From a checkpoint of a small transformer trained on Wikipedia: 5 heads of 32, RMSNorm before each block.
MLP neurons of a small language model. Each row is named by its layer, matrix (gate and up: input weights) and neuron, and shows model dimensions 0-127. Each number is 50 + 10 x the weight over its row's rms, rounded and kept within 0 to 99. A neuron's up and down rows have the sign that makes its largest values positive.
After each neuron's rows, "fires on" lists the tokens most often at its 100 highest values on Wikipedia text that the model never trained on.

L3.gate569:51 56 38 62 51 43 47 74 52 50 58 48 51 41 51 54 48 52 46 46 62 40 52 48 70 64 70 24 55 45 50 69 31 56 66 58 61 50 44 81 56 65 35 50 48 60 29 44 51 50 57 51 51 62 57 59 37 53 70 47 58 37 48 54 52 45 42 51 33 57 36 48 76 61 52 60 41 50 49 55 37 61 52 44 57 55 36 53 49 47 53 55 42 26 55 37 53 47 50 68 39 52 56 49 58 41 65 79 40 44 38 50 50 47 48 68 47 40 39 58 56 46 63 52 56 54 44 55
L3.up569:46 54 37 62 62 53 46 55 42 42 44 45 27 29 53 46 44 58 29 49 55 44 54 52 59 68 63 28 54 58 55 68 39 43 50 70 64 51 46 53 62 65 33 72 42 57 43 39 54 33 52 51 40 72 46 54 50 51 56 41 63 42 43 45 63 47 41 58 36 51 32 31 61 46 42 41 43 43 52 48 49 60 52 42 61 54 39 52 57 44 51 59 39 58 40 39 44 43 44 56 38 31 46 54 52 40 56 54 35 42 56 45 49 51 48 73 53 59 43 49 57 52 67 48 62 54 41 52
fires on: " of"

L4.gate91:61 52 43 53 52 51 41 70 43 61 47 47 50 56 39 40 42 43 48 54 41 61 43 44 55 62 44 29 59 35 54 45 39 54 56 65 40 56 64 54 49 44 55 47 49 39 28 49 44 78 81 57 55 48 48 56 62 44 47 49 38 62 47 45 65 45 39 47 47 44 57 51 58 32 24 54 48 44 63 68 57 59 38 51 40 49 44 54 48 59 48 62 41 61 38 42 47 46 54 42 52 57 45 51 29 61 51 54 47 49 63 55 45 56 55 41 50 52 63 53 57 32 47 61 64 59 45 54
L4.up91:44 51 46 63 29 54 59 60 64 45 45 61 50 52 44 45 51 43 63 58 42 44 62 55 44 38 54 51 68 32 49 53 59 47 60 56 55 56 78 46 49 67 45 53 39 67 53 50 55 48 42 29 29 53 58 53 51 51 40 46 51 36 39 39 49 53 52 51 51 44 54 50 63 44 50 37 67 52 34 33 55 48 50 74 55 37 52 59 53 45 36 54 55 39 42 54 47 35 59 35 38 59 39 49 46 59 57 38 57 34 44 51 57 45 67 56 54 40 46 59 48 42 69 42 43 40 54 52
fires on: "–", " and", " played", "\n\n", "=", " underw"

L3.gate628:53 39 44 43 50 51 42 74 55 41 49 55 46 50 46 76 49 59 50 54 46 45 43 48 40 44 38 54 51 34 49 36 43 46 34 42 37 24 54 48 39 40 38 54 56 64 60 47 40 57 53 63 48 26 53 53 62 38 47 44 53 27 68 52 41 52 38 58 41 57 58 32 51 54 49 69 49 49 40 68 75 42 47 34 48 68 60 49 35 41 49 54 65 38 56 43 61 42 62 42 61 38 49 55 48 61 59 49 48 47 51 50 56 61 53 53 60 39 59 67 31 36 51 43 51 45 41 38
L3.up628:47 46 45 48 44 69 45 54 34 38 46 45 55 44 49 65 46 23 41 58 52 48 44 63 55 61 33 56 48 59 59 65 62 49 40 60 50 59 44 34 48 50 60 60 63 23 43 53 47 60 68 58 35 54 49 53 49 43 51 63 77 63 63 49 48 52 62 53 42 52 56 65 63 34 74 43 43 32 37 55 49 47 57 71 55 52 46 59 48 32 68 39 52 65 37 47 52 46 44 40 59 53 43 41 47 57 71 51 44 43 51 53 57 69 56 57 51 50 34 35 50 49 58 50 51 39 43 39
fires on: " 1st", " third", " 2nd", " second", " 4th", " fourth"

L4.gate540:37 29 55 45 52 43 61 52 55 61 70 39 40 75 39 51 62 41 44 57 58 59 61 45 52 49 17 55 52 41 48 56 53 55 46 34 48 39 33 63 55 53 37 50 41 57 46 44 41 60 41 25 54 51 35 49 57 53 50 51 44 44 48 42 18 53 50 52 30 43 45 48 55 63 41 51 30 39 43 57 49 55 65 47 44 47 39 52 35 65 39 45 44 53 54 41 57 37 53 44 57 46 42 46 47 47 49 37 69 59 33 59 53 57 30 48 59 54 47 50 56 47 49 44 50 55 51 50
L4.up540:48 46 58 45 67 32 45 65 58 54 73 33 41 54 31 54 46 51 23 52 53 54 45 41 52 37 31 43 57 40 49 55 43 38 41 40 49 53 38 56 50 49 34 53 43 51 57 47 56 62 37 50 48 66 38 38 53 38 67 60 63 61 57 41 44 69 53 46 37 44 44 65 60 42 52 52 30 47 51 61 26 53 58 59 55 58 51 50 40 62 22 63 47 62 53 40 49 37 53 51 50 63 45 49 47 33 44 43 59 70 43 45 63 58 53 61 60 43 35 49 41 55 34 53 60 58 47 46
fires on: "-", ";", "eri", ".", ","

L4.gate298:64 50 47 30 53 64 60 53 51 44 66 61 44 54 53 47 69 49 41 74 18 60 54 60 57 33 33 37 51 53 43 53 36 46 54 48 33 47 44 62 44 41 42 37 50 47 49 51 52 48 52 66 43 46 42 66 55 65 35 46 44 49 49 58 44 55 52 29 48 51 35 51 25 49 34 49 56 54 67 69 42 61 51 47 33 43 43 58 52 55 44 55 39 59 53 51 46 72 62 44 57 53 49 49 45 65 68 49 54 52 48 43 55 50 44 48 26 60 55 70 49 50 60 49 48 40 36 38
L4.up298:55 63 55 51 32 56 46 48 60 69 34 44 49 43 50 47 39 58 67 38 48 49 56 40 44 34 61 71 36 49 51 48 51 71 50 28 53 65 61 33 53 50 34 74 56 44 60 46 53 53 43 38 45 36 46 39 56 23 56 47 41 60 49 46 39 68 44 68 45 37 76 40 59 54 56 39 53 45 41 39 56 49 55 63 44 53 55 50 70 48 62 41 57 40 55 55 47 48 58 51 44 65 35 61 49 51 40 42 62 34 60 59 41 52 50 55 49 51 41 44 48 62 51 48 52 61 48 45
fires on: " and"

L3.gate566:53 54 25 43 45 37 40 44 47 38 29 61 65 51 42 56 53 40 37 64 62 64 47 42 59 38 36 53 52 47 49 41 49 37 62 53 53 42 54 45 58 47 58 39 65 45 51 55 59 41 37 59 44 33 49 43 52 65 51 66 43 43 50 44 56 73 83 46 63 57 31 48 54 45 43 52 59 39 48 46 45 55 57 47 34 67 49 55 38 36 51 61 43 48 43 43 63 56 44 50 55 42 78 41 37 76 46 49 59 58 41 47 56 62 57 52 54 40 57 58 44 64 54 47 37 39 49 59
L3.up566:61 44 35 45 41 52 46 38 53 47 29 59 56 57 42 64 63 46 38 63 57 74 60 40 50 36 35 45 55 49 41 55 51 52 51 57 67 49 51 44 59 44 54 34 56 50 59 51 56 44 46 53 37 40 36 65 54 56 55 66 43 42 54 50 60 66 71 42 64 58 38 67 48 42 51 54 65 54 65 41 35 54 51 52 53 62 42 60 52 35 48 57 40 50 39 62 61 49 28 50 62 51 67 49 36 71 41 48 58 57 57 54 53 44 51 56 57 36 61 65 39 61 60 39 38 34 57 55
fires on: ".", ":"

L3.gate17:57 50 39 36 48 42 52 44 43 29 39 50 52 55 48 41 46 52 48 51 49 39 49 43 66 50 51 65 54 48 48 57 66 64 98 55 49 56 61 41 50 59 44 67 38 41 44 49 57 57 48 52 51 49 56 52 49 32 41 45 50 46 55 53 60 45 46 45 53 51 61 47 61 40 66 65 51 44 48 36 57 49 63 35 56 46 53 44 46 46 42 35 27 54 56 51 66 42 46 55 34 32 57 52 52 54 48 61 39 23 32 60 47 49 36 46 51 52 37 59 64 59 46 58 39 65 49 50
L3.up17:45 61 48 44 41 68 35 45 60 45 70 54 57 72 54 52 67 48 45 48 39 65 52 49 47 33 27 31 38 48 40 45 47 20 48 46 52 55 62 41 36 38 46 62 58 49 32 62 51 44 50 53 31 35 51 55 36 42 46 39 67 50 42 57 33 51 69 35 43 59 51 57 34 68 50 49 43 50 50 56 23 52 39 54 37 57 63 47 55 48 39 56 54 53 50 49 33 56 52 44 52 42 58 46 39 56 55 41 58 50 51 41 64 45 51 41 37 59 30 43 42 48 35 40 55 45 43 46
fires on: " of"

L3.gate93:52 63 48 50 45 59 53 45 35 39 45 49 42 46 21 42 49 41 37 70 63 47 43 37 53 46 40 28 52 68 54 67 49 44 74 43 59 50 32 46 38 55 56 31 47 57 35 58 46 52 37 56 41 52 55 37 62 73 48 49 37 46 45 55 48 69 57 53 45 50 47 56 53 39 55 40 62 52 51 37 45 37 58 23 57 46 17 54 55 46 43 48 55 35 50 56 51 66 57 51 65 38 49 37 45 64 43 48 42 44 69 64 50 53 63 55 48 35 45 53 53 51 57 49 52 44 62 52
L3.up93:60 46 54 58 35 51 46 52 51 54 36 62 48 44 41 54 47 61 25 53 66 62 33 45 36 56 44 41 57 54 60 56 48 44 61 50 55 63 39 48 56 32 54 32 52 69 45 57 38 57 44 49 46 54 49 37 47 51 62 55 36 60 53 29 66 58 62 48 42 49 35 57 48 35 60 47 67 52 63 37 43 34 41 44 39 59 45 60 43 38 45 59 55 41 38 51 42 58 55 47 45 51 69 60 51 56 21 34 44 39 56 36 52 65 43 59 50 36 59 51 48 65 50 49 59 59 62 43
fires on: " -", ".", " comm"

L4.gate203:27 59 44 60 67 56 34 82 36 29 57 45 48 55 52 50 50 41 49 44 51 42 49 53 45 57 59 35 51 61 45 59 32 21 55 59 44 46 70 50 34 57 61 62 53 50 42 38 46 46 59 38 50 58 62 40 38 66 68 54 51 62 62 61 44 45 47 48 59 53 42 45 58 28 38 44 68 48 47 41 50 46 43 38 38 43 34 50 34 48 51 39 57 38 49 51 43 61 54 42 42 38 49 51 52 50 51 49 39 54 45 64 66 46 62 39 53 62 34 50 41 47 58 41 56 58 43 61
L4.up203:61 64 57 75 56 57 66 51 35 48 50 59 64 54 43 49 35 47 49 33 41 48 43 41 34 37 79 40 48 46 50 45 15 38 34 38 50 57 33 41 37 51 47 52 51 61 60 32 55 72 47 48 50 28 60 32 62 34 38 49 45 51 57 50 49 46 58 43 42 50 43 46 41 49 36 64 56 52 44 38 40 56 51 60 49 55 42 46 36 39 73 31 42 53 44 52 36 43 47 46 61 45 52 59 49 60 64 54 56 61 58 40 46 43 64 34 54 35 60 55 52 58 52 48 55 35 53 42
fires on: ".", " Released", " to", "em", " at", "te"

L4.gate8:23 37 59 51 48 37 55 43 49 61 39 43 37 37 60 62 52 61 37 60 63 55 66 51 59 49 30 54 59 39 51 51 57 46 59 53 45 42 36 46 57 67 63 46 31 43 47 54 58 72 45 42 61 48 46 62 53 46 52 50 49 39 30 39 43 47 27 50 50 48 46 45 35 50 31 54 40 35 49 67 50 48 49 48 48 37 48 32 39 54 67 57 47 57 60 53 46 34 39 63 56 49 47 50 57 42 59 46 46 47 48 68 54 44 52 57 42 63 67 53 65 58 51 42 46 48 42 32
L4.up8:64 49 73 35 40 56 56 62 67 64 60 50 47 63 45 40 54 43 54 57 57 44 28 57 63 65 56 63 51 54 35 43 44 56 61 61 62 46 31 44 46 59 40 36 52 57 46 36 39 53 49 45 44 64 50 49 70 65 58 40 53 53 53 55 70 44 36 45 32 46 55 57 55 50 69 55 50 46 59 55 50 46 42 58 50 55 33 38 62 52 60 53 29 59 60 51 43 42 54 34 68 16 55 33 48 33 63 58 50 57 64 37 61 54 36 42 57 70 38 62 43 34 47 64 52 55 38 49
fires on: "h", " |", "y"

L4.gate327:43 49 62 58 37 37 49 44 50 39 45 50 62 44 44 50 50 40 57 51 62 45 35 48 39 54 64 40 45 55 68 35 58 41 53 35 51 48 51 50 78 37 52 45 52 59 60 51 50 54 58 66 37 56 54 55 65 37 48 50 73 51 48 37 35 40 50 54 36 51 53 56 55 53 42 29 39 49 54 49 56 36 50 43 31 46 41 43 49 53 45 32 56 41 45 49 37 42 54 66 63 34 46 62 51 50 47 75 64 37 47 46 54 39 54 57 49 57 47 46 56 57 55 58 60 48 34 34
L4.up327:48 44 53 59 52 35 43 33 48 30 36 51 52 45 59 61 42 38 43 67 58 52 48 47 46 55 57 45 53 48 75 41 56 56 55 48 52 46 52 49 70 35 38 41 47 57 57 51 43 30 53 58 44 42 52 66 50 54 43 37 70 39 49 44 45 48 33 69 49 56 50 61 60 39 41 44 52 54 65 46 62 30 41 43 44 56 43 45 67 65 55 37 57 47 48 48 51 33 52 45 61 41 49 57 50 55 49 68 65 26 47 43 60 34 56 57 44 63 63 49 56 55 41 41 73 49 42 45
fires on: " |", ")"

L4.gate575:60 49 48 42 24 47 42 59 37 46 36 63 60 45 56 32 56 42 55 66 46 53 44 51 60 48 55 58 43 61 63 39 43 31 51 40 37 23 64 50 44 55 53 40 48 42 36 50 49 37 51 51 55 44 62 37 54 78 50 57 33 43 53 58 55 62 51 47 60 61 51 46 45 62 53 47 56 54 43 60 49 54 38 54 59 56 48 52 49 37 43 52 52 53 52 43 53 57 49 49 40 40 47 41 43 59 41 52 67 60 72 50 68 54 45 25 36 64 34 52 54 54 57 38 39 54 54 67
L4.up575:49 54 64 53 25 50 52 39 46 52 42 57 52 52 49 43 68 47 61 55 39 60 50 54 53 62 51 54 54 57 54 48 43 28 44 47 44 37 47 55 59 44 53 40 30 39 34 43 53 37 46 49 54 39 61 53 49 74 45 50 31 37 48 62 54 52 60 44 52 67 62 64 45 56 61 44 45 71 47 52 44 45 37 44 57 50 51 49 55 34 34 59 39 53 47 61 45 52 42 43 51 45 48 50 42 64 55 42 62 52 70 56 68 48 46 40 45 47 22 58 51 40 58 55 39 53 59 55
fires on: " a", "\n\n", "A", " A"

L6.gate587:51 66 33 44 31 37 63 50 43 45 46 72 55 48 55 32 40 50 65 53 42 42 40 38 61 40 60 46 40 47 44 47 37 52 70 22 46 50 57 51 42 56 32 41 55 39 58 53 57 61 37 51 31 61 52 42 65 57 57 36 55 56 52 61 57 57 50 28 59 50 39 28 54 58 52 68 67 44 54 42 44 50 30 68 53 57 45 54 58 46 44 50 41 53 42 43 49 64 43 69 44 40 35 38 51 42 57 49 40 51 47 46 37 52 48 40 43 43 50 52 52 44 52 27 47 65 54 52
L6.up587:50 65 59 77 49 46 55 29 65 43 35 57 72 46 54 42 49 60 51 51 52 47 60 44 61 52 53 40 47 41 51 52 65 46 50 55 47 56 42 56 59 41 44 48 55 54 60 57 40 48 47 38 31 51 62 57 49 56 44 28 68 55 52 47 45 59 38 53 50 48 24 34 56 56 47 44 40 59 53 55 59 81 63 27 46 57 47 56 59 46 36 57 58 43 45 47 57 54 79 66 41 44 47 49 56 55 64 55 38 35 25 39 51 38 38 53 40 55 51 55 51 60 46 46 57 47 43 48
fires on: " of", ".", ",", " |", ":"

L3.gate180:61 65 63 48 68 47 47 44 43 49 50 37 58 44 50 45 41 49 49 46 46 47 52 49 44 58 63 46 51 39 58 54 51 46 55 72 52 61 54 60 63 57 52 50 42 39 53 65 71 32 57 49 41 53 45 60 72 39 63 47 68 58 32 61 59 57 43 50 45 47 17 55 58 64 57 57 33 51 39 60 49 50 63 37 51 36 48 48 53 52 58 54 45 42 51 43 52 43 51 56 52 45 50 49 49 40 66 57 41 33 35 44 59 56 43 75 49 44 34 48 64 33 49 46 33 39 35 67
L3.up180:46 62 42 58 57 58 55 51 33 54 33 47 56 55 37 71 54 53 41 25 40 59 71 70 60 53 61 47 36 42 52 61 47 39 36 57 62 43 51 65 48 71 52 52 35 39 52 50 53 47 60 54 43 53 42 44 61 50 53 41 50 48 47 50 46 57 51 60 59 42 35 49 54 49 58 49 37 35 51 54 54 35 57 36 63 40 45 53 41 48 63 32 46 54 53 37 82 57 32 57 66 42 57 42 58 45 60 37 47 55 52 59 54 45 60 70 45 52 43 38 47 36 61 55 64 41 41 71
fires on: " |", " of", "."

L3.gate404:45 35 40 57 66 41 36 53 43 51 63 60 51 69 60 43 31 59 35 40 48 45 58 36 43 55 53 62 53 54 52 51 49 48 55 64 59 44 51 34 45 60 44 53 43 40 45 50 54 53 39 48 45 49 53 43 67 32 60 50 46 49 57 64 48 39 49 53 47 55 46 47 32 72 43 52 37 47 52 54 45 45 60 54 49 31 52 46 55 32 50 39 35 65 58 39 70 40 49 55 56 31 62 41 55 54 35 65 35 42 37 51 47 50 53 64 46 59 39 42 55 48 54 49 52 56 57 54
L3.up404:55 39 59 54 64 48 29 51 33 41 46 44 66 52 47 58 44 39 40 38 61 43 50 54 51 46 51 50 50 54 54 64 42 43 42 67 69 36 41 43 53 65 49 49 31 31 54 46 52 43 55 48 51 62 51 42 61 50 55 60 49 46 38 65 38 61 48 52 44 48 53 25 44 55 38 55 30 45 50 64 56 53 47 40 59 40 46 40 54 34 57 35 41 64 62 39 56 42 43 47 54 62 64 57 50 46 44 56 52 42 54 43 40 53 61 56 48 56 54 42 69 45 46 35 66 58 36 44
fires on: " of", "."

L4.gate511:61 46 38 45 51 27 59 57 30 63 49 61 56 58 55 44 44 55 49 57 57 34 49 64 51 64 42 43 32 76 58 35 37 32 52 57 32 47 45 42 28 52 42 56 49 48 44 38 52 56 52 49 52 46 40 54 45 58 51 50 41 50 51 36 46 56 49 58 63 66 56 38 35 46 45 42 55 40 60 44 46 71 45 57 26 46 50 52 47 64 60 58 44 58 63 42 44 31 49 38 44 48 43 54 53 40 49 64 43 43 57 44 51 45 64 26 36 45 43 59 44 42 48 48 65 59 65 56
L4.up511:66 58 43 39 32 41 57 51 46 59 54 65 49 58 45 52 47 54 57 43 51 41 62 65 56 72 42 39 34 57 38 53 39 36 46 54 44 44 37 37 34 49 30 57 38 39 60 40 62 60 43 59 48 39 36 53 37 60 57 56 53 46 51 43 53 50 47 46 57 65 69 53 31 46 51 48 61 52 58 32 48 61 44 52 43 44 49 71 52 61 57 45 49 52 67 60 27 39 46 44 48 46 36 65 57 49 49 58 40 32 66 49 50 31 55 38 42 41 33 71 47 37 49 63 59 53 65 59
fires on: "\n\n"

L4.gate74:27 49 58 54 63 40 58 44 38 45 53 36 47 53 52 63 39 50 41 52 56 34 21 62 47 52 37 60 68 58 50 58 47 49 49 42 52 42 32 58 56 51 50 46 56 61 50 35 54 64 54 27 43 54 42 55 52 51 58 60 62 50 48 40 41 49 39 59 39 51 57 66 45 53 42 25 40 39 47 56 36 51 43 34 40 49 61 34 27 48 34 57 39 47 60 37 38 32 31 51 58 42 37 45 62 35 56 60 54 40 41 45 54 40 53 49 46 53 48 55 60 39 47 43 70 43 36 46
L4.up74:51 45 68 47 63 48 57 53 43 51 42 34 54 53 62 47 43 47 58 39 50 26 36 65 54 37 57 59 66 50 48 61 21 47 49 51 69 47 38 56 68 48 40 47 51 59 58 36 62 62 51 37 51 59 36 52 53 42 47 48 69 51 52 55 51 47 30 46 45 46 42 67 40 54 57 34 49 46 42 57 47 65 42 49 41 43 49 48 49 53 32 39 50 67 60 37 47 52 50 60 43 49 36 63 49 50 51 47 57 43 44 54 54 42 52 61 51 64 50 52 56 44 43 63 63 52 39 50
fires on: ";", "|", " |"

L6.gate479:51 71 62 40 31 43 53 53 54 48 44 68 44 40 70 49 57 58 63 64 48 50 67 46 53 75 31 44 35 52 41 41 57 41 75 41 41 36 47 43 22 59 59 52 49 23 46 33 62 47 55 49 43 50 52 55 54 66 46 58 45 36 57 52 62 33 52 39 50 68 53 54 42 57 48 49 58 46 51 63 49 59 48 59 65 47 52 47 50 55 58 46 46 47 54 48 46 62 58 50 45 43 46 45 53 46 61 65 52 39 52 43 42 42 53 50 62 49 38 67 51 49 51 49 61 45 66 51
L6.up479:45 53 82 52 34 39 62 53 50 59 46 70 42 56 71 55 66 43 42 60 45 50 53 53 62 71 50 46 43 62 43 38 44 47 65 59 45 46 46 54 41 47 54 41 52 29 63 30 49 62 53 57 43 56 63 60 54 57 39 35 49 47 42 50 57 53 62 52 69 71 78 48 50 45 64 40 49 35 64 61 54 57 51 50 44 48 45 68 48 60 45 44 47 49 60 58 33 46 40 56 54 52 50 43 40 51 60 70 47 45 50 45 45 56 46 44 55 50 29 69 55 40 61 50 57 58 59 39
fires on: "\n\n"

L3.gate348:54 54 47 61 51 47 51 60 48 50 55 57 56 68 47 26 60 54 46 61 37 68 50 41 48 59 39 61 56 51 44 45 52 43 37 29 33 30 45 41 50 67 49 48 45 47 43 60 58 40 57 54 57 59 60 64 43 67 53 38 50 39 40 39 42 55 75 44 34 38 52 45 43 48 28 47 52 50 56 43 46 55 50 47 61 42 43 76 43 47 37 64 51 43 45 45 61 61 50 33 45 43 56 53 42 65 60 42 57 39 33 42 64 56 50 47 68 37 46 35 56 39 35 41 39 76 46 41
L3.up348:56 36 50 52 39 54 58 47 46 53 54 54 48 38 38 40 35 58 50 54 50 61 45 45 55 53 44 36 56 56 43 42 62 41 72 68 49 43 54 73 64 60 35 49 30 43 60 49 48 47 47 72 50 53 55 37 41 53 57 49 54 31 48 55 48 64 41 32 25 50 32 47 66 42 35 42 31 53 58 54 32 50 52 42 54 61 45 58 51 58 40 42 42 63 22 45 61 47 59 53 45 49 47 45 53 42 63 35 47 48 65 60 52 46 38 61 46 61 53 57 46 42 49 59 64 59 49 49
fires on: " over", " about", " of", " within", " at"

L4.gate145:35 52 37 29 51 55 65 79 43 37 45 55 51 62 47 45 50 47 47 59 47 39 49 29 39 49 61 47 66 72 42 47 47 47 67 45 37 46 43 69 51 54 50 50 68 48 44 35 40 47 49 49 48 54 50 39 52 43 53 39 61 50 56 47 57 60 48 57 35 34 68 55 55 45 35 49 39 57 65 61 37 43 41 40 39 55 48 46 43 48 49 37 59 35 59 46 41 53 57 43 66 23 35 65 54 46 55 51 45 46 44 51 41 60 45 32 57 42 45 60 55 39 73 43 52 56 41 62
L4.up145:55 68 44 76 51 31 42 37 42 56 56 41 60 43 46 56 57 42 49 52 36 48 50 48 65 56 49 44 40 64 56 57 40 50 41 48 21 47 60 29 53 33 59 57 33 62 44 47 40 60 66 50 40 29 45 53 70 42 40 43 64 49 37 56 46 47 51 43 63 56 53 52 55 31 50 43 46 53 44 57 51 46 58 47 41 28 46 70 54 43 32 50 57 45 51 53 48 56 53 40 52 48 52 52 40 64 63 39 40 46 45 63 62 38 70 29 54 41 45 33 39 43 45 47 47 54 54 49
fires on: ".", " Released", " and"

L4.gate162:38 44 50 52 66 47 58 53 49 42 20 49 59 48 55 62 56 43 43 57 71 43 22 64 54 54 52 50 59 44 62 48 34 46 42 55 35 44 55 67 59 41 63 33 51 60 44 44 34 54 59 51 46 51 48 66 38 69 35 50 61 36 42 49 55 54 45 70 51 48 60 39 59 37 49 49 54 64 61 61 49 60 42 45 49 48 56 45 56 38 52 46 57 63 55 52 40 43 51 45 40 50 61 57 54 44 49 77 64 31 27 53 55 43 48 51 49 51 64 53 46 45 54 40 62 42 45 49
L4.up162:49 55 66 52 48 46 51 58 52 45 49 48 61 47 60 53 56 32 47 71 77 39 33 61 52 52 58 46 58 65 78 30 43 41 50 49 47 51 46 59 59 64 64 54 53 53 63 49 59 48 59 69 44 60 48 66 38 67 40 59 49 45 42 50 51 42 42 51 39 48 57 53 64 35 47 50 48 54 57 51 54 54 45 37 51 53 39 49 30 40 55 46 55 52 50 53 34 48 58 63 46 45 51 60 40 45 44 76 52 52 42 50 53 36 66 47 60 59 55 36 43 52 40 46 48 51 45 39
fires on: " |"

L6.gate46:41 56 60 42 34 38 55 50 30 40 42 66 50 36 58 39 61 42 44 65 59 44 52 43 64 57 43 42 33 58 46 36 50 40 69 39 43 36 56 61 39 61 51 38 50 44 62 59 43 53 43 60 44 42 55 54 59 67 33 44 30 52 59 51 60 48 43 42 42 54 54 34 43 57 39 61 45 28 48 56 36 62 39 50 34 44 58 50 42 73 56 40 41 54 52 52 50 59 44 42 50 40 60 45 54 48 69 43 55 45 56 31 65 48 48 36 42 45 54 62 48 57 65 45 58 58 47 59
L6.up46:45 52 61 36 32 48 63 46 38 45 56 70 47 47 66 43 70 37 56 61 50 59 47 43 56 67 38 41 49 56 36 53 42 45 50 47 52 39 42 62 42 53 45 42 43 36 53 48 47 56 46 70 45 48 48 65 59 57 37 49 38 59 56 60 58 38 54 38 44 63 61 64 38 59 50 68 52 40 61 52 29 61 24 58 39 38 49 55 47 59 49 42 38 51 57 64 38 67 40 48 62 53 51 59 57 61 70 54 50 32 68 49 63 37 38 37 42 42 30 69 58 47 70 48 47 53 59 60
fires on: "\n\n", "\n"

L3.gate626:49 49 23 49 47 41 62 57 46 40 54 56 49 48 41 42 51 64 46 50 59 52 57 39 67 58 77 53 44 49 55 59 49 52 54 23 50 47 53 46 55 65 49 65 41 55 49 62 58 36 44 54 50 63 68 61 55 44 37 50 43 44 58 50 48 43 50 42 34 40 53 46 67 47 52 51 43 58 60 33 52 45 29 49 61 56 56 50 56 50 55 59 56 47 53 54 40 61 57 52 49 27 51 25 52 37 59 64 30 33 49 64 40 43 42 53 50 60 39 48 70 38 45 46 59 61 49 43
L3.up626:59 55 53 56 49 50 43 62 45 41 46 60 43 46 42 60 41 54 37 50 57 63 43 53 47 63 54 41 64 46 46 44 37 30 39 44 56 40 42 53 49 59 51 38 47 53 47 53 52 26 43 61 33 70 55 42 40 64 19 46 41 51 46 46 45 40 60 31 44 58 36 54 51 39 48 54 47 45 58 44 37 56 44 51 43 65 47 48 51 46 60 70 66 47 34 54 37 56 52 52 53 46 54 39 21 54 46 45 33 50 60 41 60 39 21 52 42 64 57 44 45 60 52 53 40 41 49 62
fires on: " of", " to"

L6.gate63:37 61 50 38 34 55 61 43 30 31 51 58 53 49 55 41 66 48 40 74 54 59 43 49 60 52 29 44 59 66 57 48 40 35 54 38 37 33 42 45 41 57 53 27 55 45 58 57 48 54 34 63 44 49 49 53 62 66 38 45 33 48 43 43 51 41 37 39 34 58 37 58 43 45 35 63 57 49 53 64 41 56 47 49 41 35 47 61 43 59 44 43 37 63 58 52 40 58 57 57 52 45 55 39 46 54 61 53 58 47 43 37 56 45 42 46 45 49 60 66 47 63 59 43 60 56 31 46
L6.up63:48 57 52 33 32 65 51 45 31 36 48 59 63 56 62 47 68 36 47 59 60 66 49 53 53 64 35 42 61 64 36 46 44 36 38 45 46 32 36 50 43 53 49 31 62 40 57 54 42 57 38 64 50 50 52 60 58 59 44 39 35 62 43 42 43 46 39 40 35 68 46 68 38 45 43 64 46 48 66 64 39 65 39 51 33 39 57 52 36 63 51 37 36 62 57 64 38 61 54 43 54 53 64 48 45 60 61 59 50 45 53 44 60 40 41 48 45 48 52 69 47 37 63 48 59 50 44 52
fires on: ".", "\n\n", " |", "\n"

L4.gate272:39 47 36 45 41 69 57 61 61 54 48 61 45 39 55 38 45 37 35 61 59 54 53 57 61 48 28 62 40 48 55 29 54 43 70 50 67 41 59 45 56 33 59 47 40 42 64 69 34 49 44 49 32 34 36 48 62 61 60 57 58 35 61 52 57 60 48 52 47 61 42 32 50 39 62 59 62 52 43 54 43 64 52 50 47 64 66 62 32 60 54 37 35 78 60 51 33 50 60 58 54 43 47 60 53 58 40 47 42 54 62 31 48 55 61 51 47 44 65 48 52 51 53 39 49 45 40 46
L4.up272:35 41 54 41 38 72 43 66 61 45 35 60 47 53 63 55 57 50 43 55 62 68 57 61 49 38 35 45 63 48 39 32 58 38 57 65 73 50 42 55 59 36 41 43 59 53 62 61 37 53 58 40 29 42 44 47 57 60 60 49 59 45 63 63 58 51 40 59 43 64 46 45 39 44 72 60 57 58 62 37 53 62 50 48 63 53 63 55 36 44 55 33 35 76 61 63 52 40 40 54 61 60 46 57 49 60 48 43 38 43 50 48 47 58 61 54 68 58 35 38 48 33 46 40 53 42 50 47
fires on: " first", " second", " third", " fourth", " votes"